config.toml
num_hidden_layers = 9
num_attention_heads = 10
intermediate_size = 1728
vocab_size = 43838
norm_place = "pre"
norm_eps = 1e-05
positions = "rope"
attn_scale = 0.125
bias = "none"
tie_word_embeddings = true
weight_decay = 0.17
schedule = "wsd"
batch_tokens = 131072
MLP neurons of a small language model. Each row is named by its layer, matrix (gate and up: input weights) and neuron, and shows model dimensions 0-127. Each number is 500 + 25 x the weight over its row's rms, rounded and kept within 0 to 999. Numbers have three digits each. A neuron's up and down rows have the sign that makes its largest values positive.
A block is one neuron, or neurons of one layer that tend to fire together. After each block is what it responds to, as a language model described it from the Wikipedia text at the highest values.

L4.gate350:473516482508485471499464513495514434535500511521509527512520512534510496475509498481527475511509477492558500533509485455524473529528462471469453508500513567532486489498447479500514505510450527499487529551503484501519479487529512470463457512442496534473521467509527491494495551473475519541509534499479508521506501503517488532525482499539525521480538488515492501460493447514519555518470
L4.up350:509468496532463560523527473508557461503483506501490500511486555527541497473532482531507499487536513527500532488513500512549503557521456478526457461492483507470517499490419475492474490507464512492521517516514560457526535526504576496464462510530510542524521498468524512501502521509514503479503497530492521485465462519497525461497515472479532529501463477490497495521525483550530506550508
L4.gate608:520502487511550496496499489509516502516493581480525532498525531519452503509502508488505507492495503493503511478491501466532472484499532491458546508483514522489491505502531551491529491491492473470501506560490511533493500510486448520469485512488479566482547490475485465458471554513431499499463497501516511498478562492563490490546502513504498520524469517487484489482515445484527482494542
L4.up608:556482528458507512504494552459478520457477553532496524499507474479477499484480516466444528516560448545507523485476494524481483543516515450436475499496495524481438494471522548515494520523433528456462496515467473512532463490515529501487499469464468517478449478482533461512498523476518525484497498508455536447476497547496512484477474515491516501472483506487490489515495466460490500487505
L4.gate744:479495489421528537525449501445534493489494516464540491499494455519500492490518501519508517481472494490494573501510503459524488497548516515481505510451472537533512493524516509495554545535483533490499481513485469512470525513528476473497478493456476502487498512488515514486499518508451528483520446520435522451481577485523533525506512531491472502488495488482481496453482475486495508502481
L4.up744:468517531469474505504455462468433530503497500493512496487500507470559516517474521492495516520525527486521468469451492537485481539582415478491468549511449502461503492515473530467495509492475482435523517503504483511521473556523490500477511507545512500456466510491514516511513489505548467548534467498475488504470469526508511526528504493524489465505534507491508489515470475483505521451496
L4.gate791:487491537457521523515487527442528465500520579476552520514477502546484484480474501507449475494501509510558540547445519477501504531454476527461559547484492496476520513535533515480507464502492531507481513500527496527498524497489555503457490452496551531493521486507512494504493503556466499507476487500457533495478471511473506488528514508545475510510444502450526549455494485511503507457504
L4.up791:471493481493539499511474467501488480498507520485531530504502513470486491488487545455530521471476493526517533485466480521509503552502470472495475538502498490506497539493547508472481480513458496504513512564493482545510465509497460514457486488493504507448490455518517542529515521516501544497495517492476480488526510496469466480500512469528495514501512514495519548446520530456508485512488
L4.gate971:491505516481485459520531504513481507526429513475506540486560542516505467528504508485489474469466502466529454459465518477524457487477482514488463450506496515461503510540470465483504543492478505486499507479478569482526503552521488488489456505479502553543475547544526494564544487520515456478493466496516520516478508470504491503515505531521513569475496463471482508467533466496527487496493
L4.up971:507495472447517544502487501480508512509495519490523503485459526506469500494489501482501478526522537522544509468520469516501491528507473517519494505512578489463515497489513477491515521535530506483493526486495474544497508494564509499483515471471468503503469518565516508469517535505513490545503490529532495481495507454455539504526515542542491508533490537469486523497493438477502490492484
L4.gate1267:513524519492554528480539515498488478547488543520536537480502511555476470492490490516535509489498503462489550491493490480513498534498513538492523496508508531454487450538467486528510484519475478497488462532499506516515507475479514510463510497476483524497490526482523505491514509488484550487490504512508486512515567517545502495493516526485497494485510541487555509475518468469519525464507
L4.up1267:491457510553494535500518480503481512530480533509494483515490506491509510489473472519511489524604511511537500551470512490516493527500461501506479479521472507508520502488428511475490489551525524550483501489495517517550483520489525482509518476501503518492525525485472488540544491519490500489488511487504493473505493496519532455468468478469487477501484513496495509463508517498563500534509
L4.gate1313:467498503466460468520475511469530455494500545485501519498535472489501492505502534488493526537514502513523485524469481498536466501508493506474501500523510533495504477469472525515552488514481512437563482503486550527522477498524495449517480473501485546477530499506519508528486483534514482494477473498475522457475482451508466518477509503521511508427430506500497546482502427502492503549525
L4.up1313:505518560447507468518495484513504496478497542553555508478507539517505455497460519479531524541477506544528501496491487472563516503485458546473513501535486489527502525472518516453482527521498520510491486468461514495504460491538490516504506530474478508494471512482474477522473503474517461474475527542444473483472521518487526544512511533501534487475485488547493528458431490495532532461507
L4.gate1358:420499526484507520514468429507480505514495499488524500497479568507550494490499464532515531487506503490473560455513503505492476518491504482504502535477518520527507483478508478492456516493509505521502467480476522495469494505504493495510465485479440495452477558512565475463474502486526506513498504515499487490479507511503506476550478522514482478477522536511520484502461448478475539456438
L4.up1358:482520508458512532506495496524493532498479525486506510500507508467464493487514498507542501505561478492476529530491515531480498514509463476491504485487474472534504488504547437475486554491556488510529473524435461479486469482527469501483472482510492519484501481558489525500519523495505514472484508497531477462532494505507589504502459501509502533510514522484488511485498505508506461473466
Description: Word-internal pieces right after a short capitalized opening fragment like P, C, S or Sub, mostly in names and table entries: P-ers-ia, Sub-ul, P-ad-ova.

L5.gate409:484445495494542508493490485440486471485540494514509522487472510489512472500474484538524538487503574510474509475488468497503511506526496532495541518506495466487531527482518525429528496479506507466477508529513511509518462481527490477508470480485490488531511498485501485497483470507539525474493524458501506494502532462512486524508543544505446520469480518467505543503465505493507507463502
L5.up409:462461462511550470502503452526468490491503516519505540510502541532477489481447488503480522510497539496469514464488525504504536503485481477479541457524455500487488470532467511507522557489461479508510522497521489478508479537497526516476494513496504518484479516482512497492507456466480464489534503537494501531499481506505478534528502489523500524520507471465493524499503494483508450509496
L5.gate1152:451526471499481485501484474512465510471507530478465495501506528513536490490502509481493484511483504488515484491518445489472447493487489499548489508512534534541532513533517487527520526504483519508534519459506524517534498555492523527475506509489503520530486474554478465492502499505506508516485490504509431498524479460514470475514529472508468502467463532492486507501507502487515464497497
L5.up1152:477501471546488533540472461479499504521546520490478492534512495509531490516537514506520448506517495485518521509493519495552498513458495510443529464463461502519488423495521538552538503486525520522475567473543471522466464535487540510544442514519505524507461445515493524546515501495497477507513551552437569506478468553533491539501515532529537458491465516485511514473483520518506483481461
Description: Words that open a trailing or elaborating clause after a comma or full clause, like with, which, making, leaving, has.

L4.gate112:486509516461532485534467500474513465519505492467495530523538464527492504476505534487439535495518491479549498520518492486477528508515496489516488488505499477505503493490474506522520480482509526474485548475534500528548491486495502521483482486485482569504515480478497492504481455537441500501502495485499446507506514509492496512469458445526493459481515454458521513515516499495478540479532
L4.up112:444496513514496517448494516503518482516514487489503520515483542517526462473536475499498508469482507511522524529502541532521491476518488493557488493524501524473502454515498519505538476535515552521501521498491493512501489510498554504465507453507542503551493512463540545472475485489524489509493485482507518544488480480521509473459523455491468497490517503499518480537505482548496490493509
L4.gate395:466495542498531463483495501513491548503473517488472534488469500528477493480488511522493490548501491484524496505512524496525498491447469513538449487519551566529512505477497497463506503508499576521516518486504535528483500535454470508482502510447492485477520513531509489473507436538467470497479513519478497513487484490473450503479530479512505471509489500519523467490494501506531488485520
L4.up395:476459519482529488459506508485528523491503489500481508499546474517497489514501521487485494552479480479519537462467486491530520524488493557559524501501491565524521490473497489478495519482524543533529518528500505493451494550503467485518497490508495455489530500523519411477479456500487479507499484483510491531516501493531485518464500467508527480460498514517507527461472513510521475507490
L4.gate654:453547494502499484454467476458529512522513569511501533473490505511491474552447501527459532472478470515501498537554519476512471459471478477506498514522527567517505455498523493545497511523485510494501495484541508498470464495500517476484451485495510457503531557513474479503485500529495550545471524547514501484475515469498476505542485451509534509542496489515491484489498505462527484538491
L4.up654:500574549516506495503474496481520511537492528503515511521498505524526480533522479514478512474491424509511497554558503501496564472487475454519490481536541522528516470486497518507542523557483531474511499460537503532490499485484525502498487539490553508526495488516485527498476479519523507488517517517494504481478524464526486508554479503505526525509519497488509457504520511521521465531482
L4.gate1010:486532545534478504498481466465473529471518534460493518524475536481455492512509543502445506498502498512543507512520500494549510517478500499452487543541507504515473500461485503521518494514471522479498517464525478526493510539456500496504463479513476499483510512528505492524539439492496513478442483499492490532492516470459506524504509505481502534492515433499542538492508491504552472480511
L4.up1010:477528535556451489519525488503488525481494505472515520493478516482473486510506502454474505500452512505534487492493519537485496502480481453482507509457518512494465520556519499521496501524499536465511514503503500503509502483490489499494482532497507490495462502540453508555503431479502517477474478514524492497483467467475497520512471520468495513513509492472527473491537467529499472494510
L4.gate1254:519511518522493532523497487498509514488513536459562533538538541452503503486506511463487513503497499517530492496533485504459504497486481491476487528528580498542491508515521505499546533495560465444514498479510514506485497529505537526465487492510528480512503508502504490498504477489466479487440510510477476537480476431520486498529542488485472487491517496463541481510526508529534530492479
L4.up1254:524570488478489486519492507534477543493512488504537540493526527478475530461485527481487474501453484496499482523523468530510480490480441474519509520514553509462514497489523526583503488507541499477513508486532487535513523517499456511500483495471465456516482481549478472480501468571507500506468550554506421522516485451488503518497522529493484441512519509503507486517543509561480502520497
L4.gate1366:529438509514485489537463502501511515493504497525522500509503496494455478529465511508518537497455487482492472432507469528498515475502520490503499518508475492516437511509477513486476496507513515487444499475535486499489504505439545517461502502540537526511562514502533554507520521514508488567484467473486476558530479455504491501456511492477471460531483473507503536506505475511529513525508
L4.up1366:457509491487480542494480485501494488491491491470534495492486486498458492513455483513520566504437541484467511489498469509499462493518495505548495545509493495510466532522489480457476481499541544486497503490479513506492512482514534506488493495542512517513518531535519473494503540519521515525489469461485501553525463490536488540520536509470498506516528506480477502478516497538508516461497
L4.gate1471:470518473471488492522512470515521465518477502472515488513494448517436513504506465511513491471472445487497527486516529510497490441512463483481507518543511478474494488524517517466487501526512507499530510502486486483551467481508522520461499490516506547518546491510421481447537549546493493509474460490477479539520481507552509480529524512521466517487464518532469516513530502523499505503561
L4.up1471:490524554498522564477502507479536473470481516484495523454498515514501532520497511523512527487500489503499464515493529521523500528486501521543501509488538483530489514485488530498519496477539480464460490461524487515498493499501510498502544501484523529513510486508488459512544533514455485497494447466485494457506453487472507511471471546488480517470520526495493507491481516488520482459468
L4.gate1482:484518519524497497517463471520515512471471486488501519490517491517452500513466481521486546458520518550510434557536481466522526483501514503548477518493505535494488501455530518514480534481486488485512516475505513526508511522483451494473510507481495496422500510540520463521479515487491471503486517518484529526500503480505453530512543476470466478528514482510518539500487512454522514526482
L4.up1482:533491511500492544480511540521524476469449525548473502506497473534507489540518500505501480469490499496475526538501510504478523515457490494495498509515541500530486460488499458505485498475453555496523500523509492473486530496460510501513498468507503476496472470498482494518454447453481501475551469505499471512553468536516481523496497489486494517480463530522520487481459500513466462519463
Description: Tokens in structured back-matter entries: publication years in bibliographies, table headers like Length, Notes, Position, plus rank or role words such as number, portrayed.

L3.gate318:443526515480494483492498489454525523495533498521510458520506499525511486529508542491528482519492548502534485451475481502465483529523509511491469491495522520538486525466536555450539494487463487516490490504557541502477512493550535454484446474454488509483505532499537506519493492518495494510488477507508480483483470481466492488523476530522485504506502457501523499484514446482519530434514
L3.up318:460445531485453508491487519506502514454521491534527471483472499532535500497521480512493522498506526503487519508457507508521514502510491528508556479484528512511508462526496534447484474479478535500537503492503540466534542517527506499523492507495486528502480500528530470497505465522500463502486476500486488473484500482495517477509490481494526510470471534518500513515504478529511489478502
L3.gate1186:476563527492524439481479511503462507523494489512540522486513478515517495521490454484520489505502515481520470515486506490510509501508480537497497513500527516487498527522528485485531512503488535509464515492501489498524476535498467445475465497511451494469512490483494505484458499458493498496533520508500511513525502471488525535555502527545519492537445511528501568475500489452502457482530
L3.up1186:445474512510457454503483482495460495462480485493479513474515458494508474479471487487470511476488541466505502502490502529505499513560496466486533494431473539491505484498499468485508508484518478513504450486482492453520454551512476475504500522479524507496506471494495486493517472455493503495489524531480546510474468485496480516521487504477510440487481499512508512480492469483537509531514
L3.gate1385:518501522553487435491495473485525475489484479527492514536497504530519505509485487531517521497489539525533503500462510499472533485511491508519542517486504483500496478464532514455485506494524494455507514490488497499493478499502534471466482481494478481478478505478470482498518500486520463478470475470538501532462494531510466520478515500522434508500476487512543482511506490503491540509533
L3.up1385:496505499511478507498548474566540437503534489497469465477479481508465549523469470436476548486516477501493440482503488534503463514490476518484532499509556536496482516472490450479502532500508508504510522528508525499493489518490470536480497459524452518528487521486522501505523484499481527492577470526467516500532496528529418483502507497504531494477465533465535503499494464468501522526511
L3.gate1705:490454550495473446522513487481516515531494536499455509492506476508515509518499492504540504520539477511487506482491498523536471480484516491490482469497505555480447544504510493503503462479475500523527480467516522512544464530524487504493471522482484485534517453460545476554530523502548496521488518513499497469490495464485512507491509532551492490478464487505464460468537480518514533512555
L3.up1705:452512492499511450447538499493464479514525500510474505502505501520521490526491467490506511534471504539505477474488534537494476567496495543486491516533529488540534498528503568497517468468450523486486531468488472487499507483499528513519516495504508515506478500504510521496501487517491501510511460486493476521516462486478494551479504485527507490471488530519471497453489502495472467518555
Description: The word-piece right after a lone capital letter that starts a name or word, often in headings, titles, and tables, e.g. M-el, M-en, S-ied.

L5.gate945:514508505502507505503517498510433502511533513498498469538544529547507525486484489469513495474517462515515510519535537466527482516469549511478566490488492498519520538472486506520503551526482537470501495538476547451491484499546547488478484494518562517489505450527528522504511499536538450519524494475460477532501549501456514508472480513541528510503492515533486532518528468506514539477492
L5.up945:466524502487506533515511484506538530497462516502526496515496498533485453489503477466471507495526559488524550508515467492514500500505519511461510513469485478483517459512496500514495519508504477479503484547486494499486516519552488467500496498495523437489526484491492486480517469531496500513508536492543543519551517506499463512500517504503527510494474536435528539465529446483451507499543
L5.gate1296:511471527457510505533487497496491509504495541522540456549508512505504487526482510480498507504500477507498523488508510499534515509473513510466473481496453540482461508474468476489524501523483535478473523530503492495475500480525538510476467507523522475506487518418528475536486526503497509517454481426474521477480517516521548479480520483490507530502477508500471489496516478487542497507491
L5.up1296:482509514480491465478507470515462506523540514533519490513504551520524484501459473497503505500459479490496517479501478463506510535506515542468516504512495539535489500506500440487498482516507501513453517487494495495503497482512480454505438500505490522524476480509527500477507529525506503498518504508508509466521527479542517489492514484512505536487493524534464539484481542493508508495495
Description: Inner pieces of words split into several tokens, often after a prefix or hyphen, e.g. c|ond|itioned, in|ton|ations, c|inn|amon; also weaker digit pieces.

L3.gate1126:508484520478495523517462459476495471540541491524484527524519480541508477513497528491478505519511509473521560516510484472475530520537521501504495496501489461525456522506511511469515443450520513478513490488548448521523496508466511526520507419491540496495498500498542488526459454509457515499510491521520475463485520521540507509472466505521499522503477513503456495459501511485478484499518
L3.up1126:449482508462518482491519503459500483562486486507492500525522461489498463488480513489447535514519537506508494508482466538471509507479535529500556497480500485482511467524501474533477460484505440513492502506521481538495484462448520513550483532485529503451507485498506465451466493540495481470443518564514515479534531490499475506502474505499528504501566470521481512492482492421515502493490
L3.gate1140:469509510474552489502495459530511498547496535479505488487500497556512481522447467487463505528482512534505453451461503499437487502477496484500462506481508528481539460515500545509467527499500498509447500526477487513490482475532511508504510464496508503513514535529526513494475495506492483518536489543485512542481501511507494482500441459491467489458495470474497497504575487466529527492534
L3.up1140:487528534448489484540417504533489516487489502506535556481505501530493502522514481484485474494496553491533529475493455457505449458495532531510507534504488520495534523513505513459507508478518512497505515494501478467537481512516501514501490475525460520512493515485515492508517492491520438492503460504484539500493524531528507533509481483490507522462464484475512468510492490450455468451532
L3.gate1335:483500537489459494508483515479510495501483481533531521523506494462530463496471517509536495474492524501431529474480503504511497531464472509465494491509494488517487478520505492469482475512556507543510492494479459496526515473494490485437518499509504550476480505491485440436455510471526527473482511482495472455501494494430521459483479498480496484443507528498480508487513486444527498524480
L3.up1335:472442542487470492509541477483507498490488547503482479514477509524508490517480498519502462493541483470523467497440475509525516524482476490513519517463507483512475476509476503497461497462469495521500518488435471489498491511441506494487499475490501536523500495466534514505500525470534526454479488509505538506479509513455513515483406503545540484510487456497520515547490502432501509489545
L3.gate1485:507469500506494491533470476517516482514509493509498510481529498537506497467500539479476506506489505448548523563501495478518514510509518493542472519536478552504484496512547517454518512478546548490486493475503455493472513489550480482513517420470495521548471473496517513448503466530489452540521497554489500495500486464485505492502462517489511493500519513493460497521505512462480511451501
L3.up1485:519480548497513523506516488516488478509476496498485533518534498501531488493519504471509542522517503519506551511512508524496517465502521497482517568536501475509486544543507492492501514538466491502473502502527498555487472460480511533502481505508416528507514501493489468526489489526511517480539475512544474482552497525520469508511509538486475479462483501505513512471531512462464459518459
Description: The conjunction and (sometimes with, while, or a table bar) that follows a long comma-separated list or clause and starts its final item, as in "...head of the Cantonal Health Office, and notable for".

L4.gate43:500490507481557493517485485520528507491490469526510549554487509474462540475527469492490500473478494529511517535484504506494550522496522508477496512509490522478509529496499537510508516518520476489511483472529496530523503464519510491506466490502500509501556521538481510458507504523513508521478532504509455513487482522488463494532454559536561517532490484514498516542524538503514559470472
L4.up43:503516499480525515523496530487516518496482461511492467478537484528453502484472489510535520490499487578486485542528490500515512513470477529511515467490512538502491544493467502501460506502529494535470470520515467525463507511512479506512517504474513485485562477528547471514516507511472489480492497465484435483525526481491532480485475512497479528480521493518479547496477518490538522496505
L4.gate537:451491494475520512475446505454515515495526515467540501505546453541537537521459509522530476533497500494487490476491490456487509492489480515475538516510505544528518524505488496525507512441497522489471471517472513521473505488510521498487502480485457475509538509475532523505471473497490499510469483508501495493513531482481486501493473523538501552464511498529486501478485476505524529497481
L4.up537:504494459483525502497507503541500479502492474539500515507509441493466504492540465500480487502499501512525502514530518462502520501500516521501493500532526446496460489487492498444556522481493474483495453500511467497506515491517501496539500473501490532484556465489457483432476476552462519514553566476528493485476495526501501482478490488515488504525528547467471519513502528504528515476500
L4.gate707:523530507514502460544510506493507495480518501489565476514516508484463529498506538496451532483479466481484504520525507502500505498479517480491493477471485493473467524540502465509505541485509460509426508492554510508482494471506473484484498536499470526532510497444515502468525505527491488465455486468483504452484514499587462519503491502510541520484533486481472524505481515495532531513508
L4.up707:505514487508523476497508498491500485505502505473554480464545527531521460503496486532510520497481470495464505494510505471463528495485519510540504508523509503501496479483517483488504491522512469466473501482477527509523523499443512525522523527524512502511524523465479516531470506537502503470489546491519503518398445486472503473500444499548509519459491505497498518522530519515496476483498
L4.gate750:499479481460518460487454486478502555501520520511487505495476542477485500486491512525524488545508496475510552511496410495449501474483501550532473484523507523512534520472517480438515504452449503485514511479505476498514520474526478510510530481524493545523546502542486508482529510534444534499497497537479508455515496504465484531447463533526482531488491512499511505467547470492488507476492
L4.up750:516441490462497486477478522466443475467533477504470493494485488492469520529484544498539496471530487490518498529532524469464522463453471487499512506513511476471492475499477465510476545460466498518513529446566502500490512511512501520517508500468476483539534473535523517512510504569506476482525480499526505529509499577517485468494489527515506522507471537446510508493486476483489504456465
L4.gate949:487496487546514457475489509514498475528484531509550498498513476480534527471488481497508507499498510481538498456531505477500535527469490533485536495490515489535523537485482540532504526530508508456524508457503519520468494503486494490500528484517509472492467534534497532532474524503510491556489517489523503538512509484492479519507512526534470518517531567483485514497520517481485526450497
L4.up949:489461502514554530475511505548484530526508527508470502516506538530515485499456468484490526482498520497512494522509455505504508516513514476459516502509542524464498505519484503510479458485435509463495503499524507537502461502498469497530506480529497503482486523552508450492514515464525492540489482472476530450472502556479471520514516463530550495523493501462492524476523484445460486501483
L4.gate1042:519535491509518474512511513459522504511465512518490503494534501521475532471497471487537508534495450493541525476592467493511517519466497526483537517572515546541478512514493471472453494535490529489485482481499517518472487528538490474515548449462516449439514552472520501492483470498526493526456536479522486484502511509523472506551508497524520540497508513495505468469463477471480493482546
L4.up1042:496479523453498460488514510506507500501489482512539548509474489524514521477525532487459529463539481501506540543490526487473470497506503545479483477483495500495504509492481535493460557491513481492481500479507500524476472463488515504486490509486526535475511505475527458517519475527508514484482470538442481447491541424454488494469483528506495518491441499560495460532463499537509519500511
L4.gate1248:531487479499539501489485488459530509497542498450518494533558491494490495505516453512500529462507497506535519503513483498547521504492484496492530507496528545439475468526509540504525488509476493477492519535493499500510465485464526526475509476486471517485482516507522500471537512483512474500459468475446497497472505529499460464469461504552516526517529490498529528491526520508532531464451
L4.up1248:496449468507517546491490518476509540490521504490504483505529526546454507536531476515551483506509529504487523527484522506491534482501481539495519507476497484552487528496490498470524502502593513510494486490472470510456479509475497477509516485473502488514568537536490488475500497507498496544471489504544501503476518531508477529539521508480485458502469532451446510489533504518505505500523
L4.gate1663:508484500480471493512506497500471462477494480515508500509491533496447521500479472544520534489498498454495442511526503517496513520498545544484522492507505489530512549491523510506519512498478478484489532519549489565521494517428493523527492503500515497504550494488472462470500457481519439469478521512493478459482473499484496487446504462505492478526473471533508532486535529525517513476486
L4.up1663:486467512497517498523501477474477501494503486511509513517528527507507519490461501507526544494493522554485532523486554502545469495552494489462475524449463516520517549442528505535496560508491483503516447493492512522535450483464490511497480497495515484501552532505488493500498488482516502475492467499515519544486523490500519506481512498480495549469541459536476535537509523501617533515466
Description: Prepositions or connectives starting a trailing phrase after a comma, mainly with, to, from (born in Boston, to a family; extended, with the option).

L5.gate113:488488479495495510513511541460535490541524495539506526534497481483476523566461486467492491499506479530463521501492522500533508502504497489514539504565506522485495520430470512514520508529448524507491532482522529508483498449512503444532495513480517511506469504514513549444482478506466515462508480509501529496511481487474461518500515527495546465489498522526460475526545498527527503494486
L5.up113:468550449467538569510485495507494482523507505488485556470487505483518547517457493521516509523473503534465484479493469522529501506520514483501499518522511536479486513452525474507548499509462510472495513504507533528466481466511472465476503536486498501492508480501505497461469520529477502491475477524495472537547484464496494508529503483513554541518499469493529536524503503493472493522482
L5.gate359:469517496456483494475500452466467492469502514550517522510493476544459525533446489525533552467459478478505447470521471506498513506479484506518551498550539546511503490485467501469501499498475514482449513471517502492449505467490517467501501488533538523475512522480547456470483493517466462550473485497481502511491489466486498541529500504461499514519500503508479499511454491490519465494499
L5.up359:486530507462497506496494493505490490481476537523570534495457437518488515506484446508548539510483502517525478471487455543501493515476468489505533538573515510467464492462503499471469452479505525491484488487509515464498467525539504461492511495478522489491472505485508478504473479504494484556468533512507490495526454444506514505535546482478523504504493514536506469504468537473482470514505
Description: The token right after a full personal name in lists and tables, such as as in cast lists, dashes in personnel credits, pipes in results tables, or of/from after critics.